Weights of a small GPT-style language model, trained from scratch on English Wikipedia: vocabulary 8192, biases.
MLP neurons of a small language model. Each row is named by its layer, matrix (up: input weights; down: output weights) and neuron, and shows model dimensions 32-95. Each number is 50 + 15 x the weight over its row's rms, rounded and kept within 0 to 99.
After each neuron's rows, "fires in" lists the words (lower case) most often at its 100 highest values on Wikipedia text that the model never trained on; "fires before" lists the tokens most often just after its 100 highest values on Wikipedia text that the model never trained on.

L13.up443:49 57 50 49 71 40 61 60 66 38 64 17 46 55 60 61 44 45 41 38 28 55 45 71 50 39 48 64 57 56 52 20 71 67 23 49 58 69 36 72 22 50 50 60 32 22 23 76 46 54 70 38 43 55 81 47 86 38 76 55 42 52 75 33
L13.down443:52 42 38 81 51 60 42 60 48 70 67 32 35 54 55 50 49 68 42 50 65 37 58 63 38 49 55 30 45 41 55 35 57 39 44 43 62 52 47 29 30 70 54 54 59 40 32 64 54 67 65 66 39 76 27 45 71 59 46 52 67 49 62 55
fires in: "medal", "hold", "gold", "bronze", "silver"
fires before: " |", " medal", "s", ".", " in", " –"

L13.up597:72 45 54 43 63 63 46 51 67 72 26 66 25 61 69 35 37 59 44 30 28 37 64 23 23 47 54 49 62 57 53 70 37 31 66 16 42 45 41 18 38 52 60 62 52 45 62 56 32 51 58 65 42 39 71 41 48 44 46 49 53 50 52 55
L13.down597:58 84 37 61 24 35 15 53 48 33 30 35 52 55 44 48 25 42 21 68 48 47 50 27 44 51 64 59 59 53 58 51 48 51 68 27 52 56 55 66 52 48 72 32 83 59 65 61 41 41 45 54 41 36 57 23 61 41 53 43 53 55 56 62
fires in: "december", "february", "september", "august", "january", "april"
fires before: " ", "7"

L16.up235:49 45 43 37 36 55 68 33 52 58 49 41 28 66 64 66 64 38 36 37 48 52 57 33 44 69 57 56 86 41 56 43 52 49 51 58 45 42 87 58 72 73 81 49 58 50 63 38 55 62 64 51 51 45 73 41 44 41 51 48 27 69 33 39
L16.down235:62 48 40 68 56 49 45 44 50 63 17 52 45 66 43 60 44 57 60 36 56 57 25 74 32 35 73 40 35 42 53 54 38 20 43 42 58 54 12 55 71 52 67 44 22 76 39 85 28 38 45 57 58 56 36 35 27 40 56 61 62 34 30 59
fires in: "in", "from", "by", "at", "while"
fires before: " ", " the", " this"

L7.up79:38 23 31 91 64 47 67 40 43 22 38 49 40 45 33 29 31 64 51 71 31 58 40 59 52 30 39 64 41 39 52 31 65 28 26 51 77 51 53 36 37 52 71 37 51 66 43 72 53 51 49 84 52 49 65 52 45 73 72 55 41 35 28 53
L7.down79:77 71 33 63 29 42 50 62 44 50 65 52 43 47 43 73 73 53 68 49 40 54 48 44 62 31 46 56 53 50 06 56 51 62 71 60 73 29 06 32 66 49 58 58 61 30 54 67 20 47 81 41 50 40 32 76 50 64 54 52 27 42 52 45
fires in: "8", "18", "6", "26", "marienborg", "27"
fires before: " |", ".", "–", "rus", "bor", ","

L18.up538:44 60 28 59 67 62 38 53 55 67 60 57 29 61 53 47 58 83 48 48 62 63 48 39 37 45 62 45 59 26 55 61 35 29 38 35 43 65 56 70 39 38 52 32 67 52 51 42 66 53 39 27 31 50 55 33 53 21 37 60 47 52 55 67
L18.down538:57 42 63 37 70 57 51 25 46 75 57 48 27 47 27 37 57 45 27 68 73 51 48 32 40 53 70 50 74 58 52 52 40 32 62 29 59 67 50 63 20 33 70 39 48 66 55 42 58 78 62 58 38 63 73 60 59 24 76 50 59 63 51 49
fires in: "in", "until", "on", "august", "death", "december"
fires before: " ", " in", " his", " the"

L19.up228:46 43 26 58 55 48 39 54 43 72 34 70 37 48 47 68 42 54 69 32 55 31 28 43 52 75 66 42 49 64 66 50 70 41 54 37 77 54 38 51 42 47 75 64 69 56 61 32 32 35 43 33 55 53 67 49 70 44 36 74 44 51 63 61
L19.down228:51 54 44 58 74 18 44 46 22 58 41 63 18 52 57 38 48 39 56 56 51 67 75 32 72 70 42 80 52 53 55 55 70 27 44 63 68 50 39 60 33 60 71 62 61 59 39 22 63 38 27 58 47 40 50 61 56 80 34 31 37 64 38 49
fires in: "on", "december", "april", "february", "october", "march"
fires before: " ", " September", " June", " February", " July"

L7.up258:52 54 39 47 62 51 49 67 50 65 52 73 45 39 64 46 73 28 46 53 52 71 29 65 41 49 56 28 60 61 33 60 25 33 44 37 48 57 27 70 59 60 53 79 61 30 46 53 31 37 33 36 51 57 63 53 87 51 32 64 34 44 58 58
L7.down258:46 58 42 48 44 24 44 38 56 76 48 40 38 56 42 68 53 73 34 62 63 31 38 48 55 41 38 75 50 50 59 77 48 43 50 48 61 29 65 23 74 68 33 24 66 57 61 55 75 27 55 62 49 75 52 58 72 01 60 51 43 84 43 42
fires in: "5", "0", "fifth", "subway", "functional"
fires before: " |", "th", " to", "ct", ")", ","

L18.up240:42 42 38 56 55 66 71 21 29 52 42 71 54 65 80 50 73 32 69 40 45 49 37 53 43 53 63 45 72 53 63 41 37 32 13 44 19 66 63 55 56 61 46 20 36 56 43 47 63 51 56 34 64 51 58 53 54 58 63 39 45 37 35 66
L18.down240:63 71 39 65 69 38 33 98 55 59 46 36 40 40 57 79 34 68 65 36 38 64 48 39 46 41 40 55 55 24 51 76 69 45 46 60 64 42 57 50 41 38 34 58 53 47 52 34 59 46 50 51 70 55 44 52 44 40 46 49 54 41 67 41
fires in: "for", "by", "at", "2011", "debt", "2010"
fires before: "0", " the", " ", " a", "t"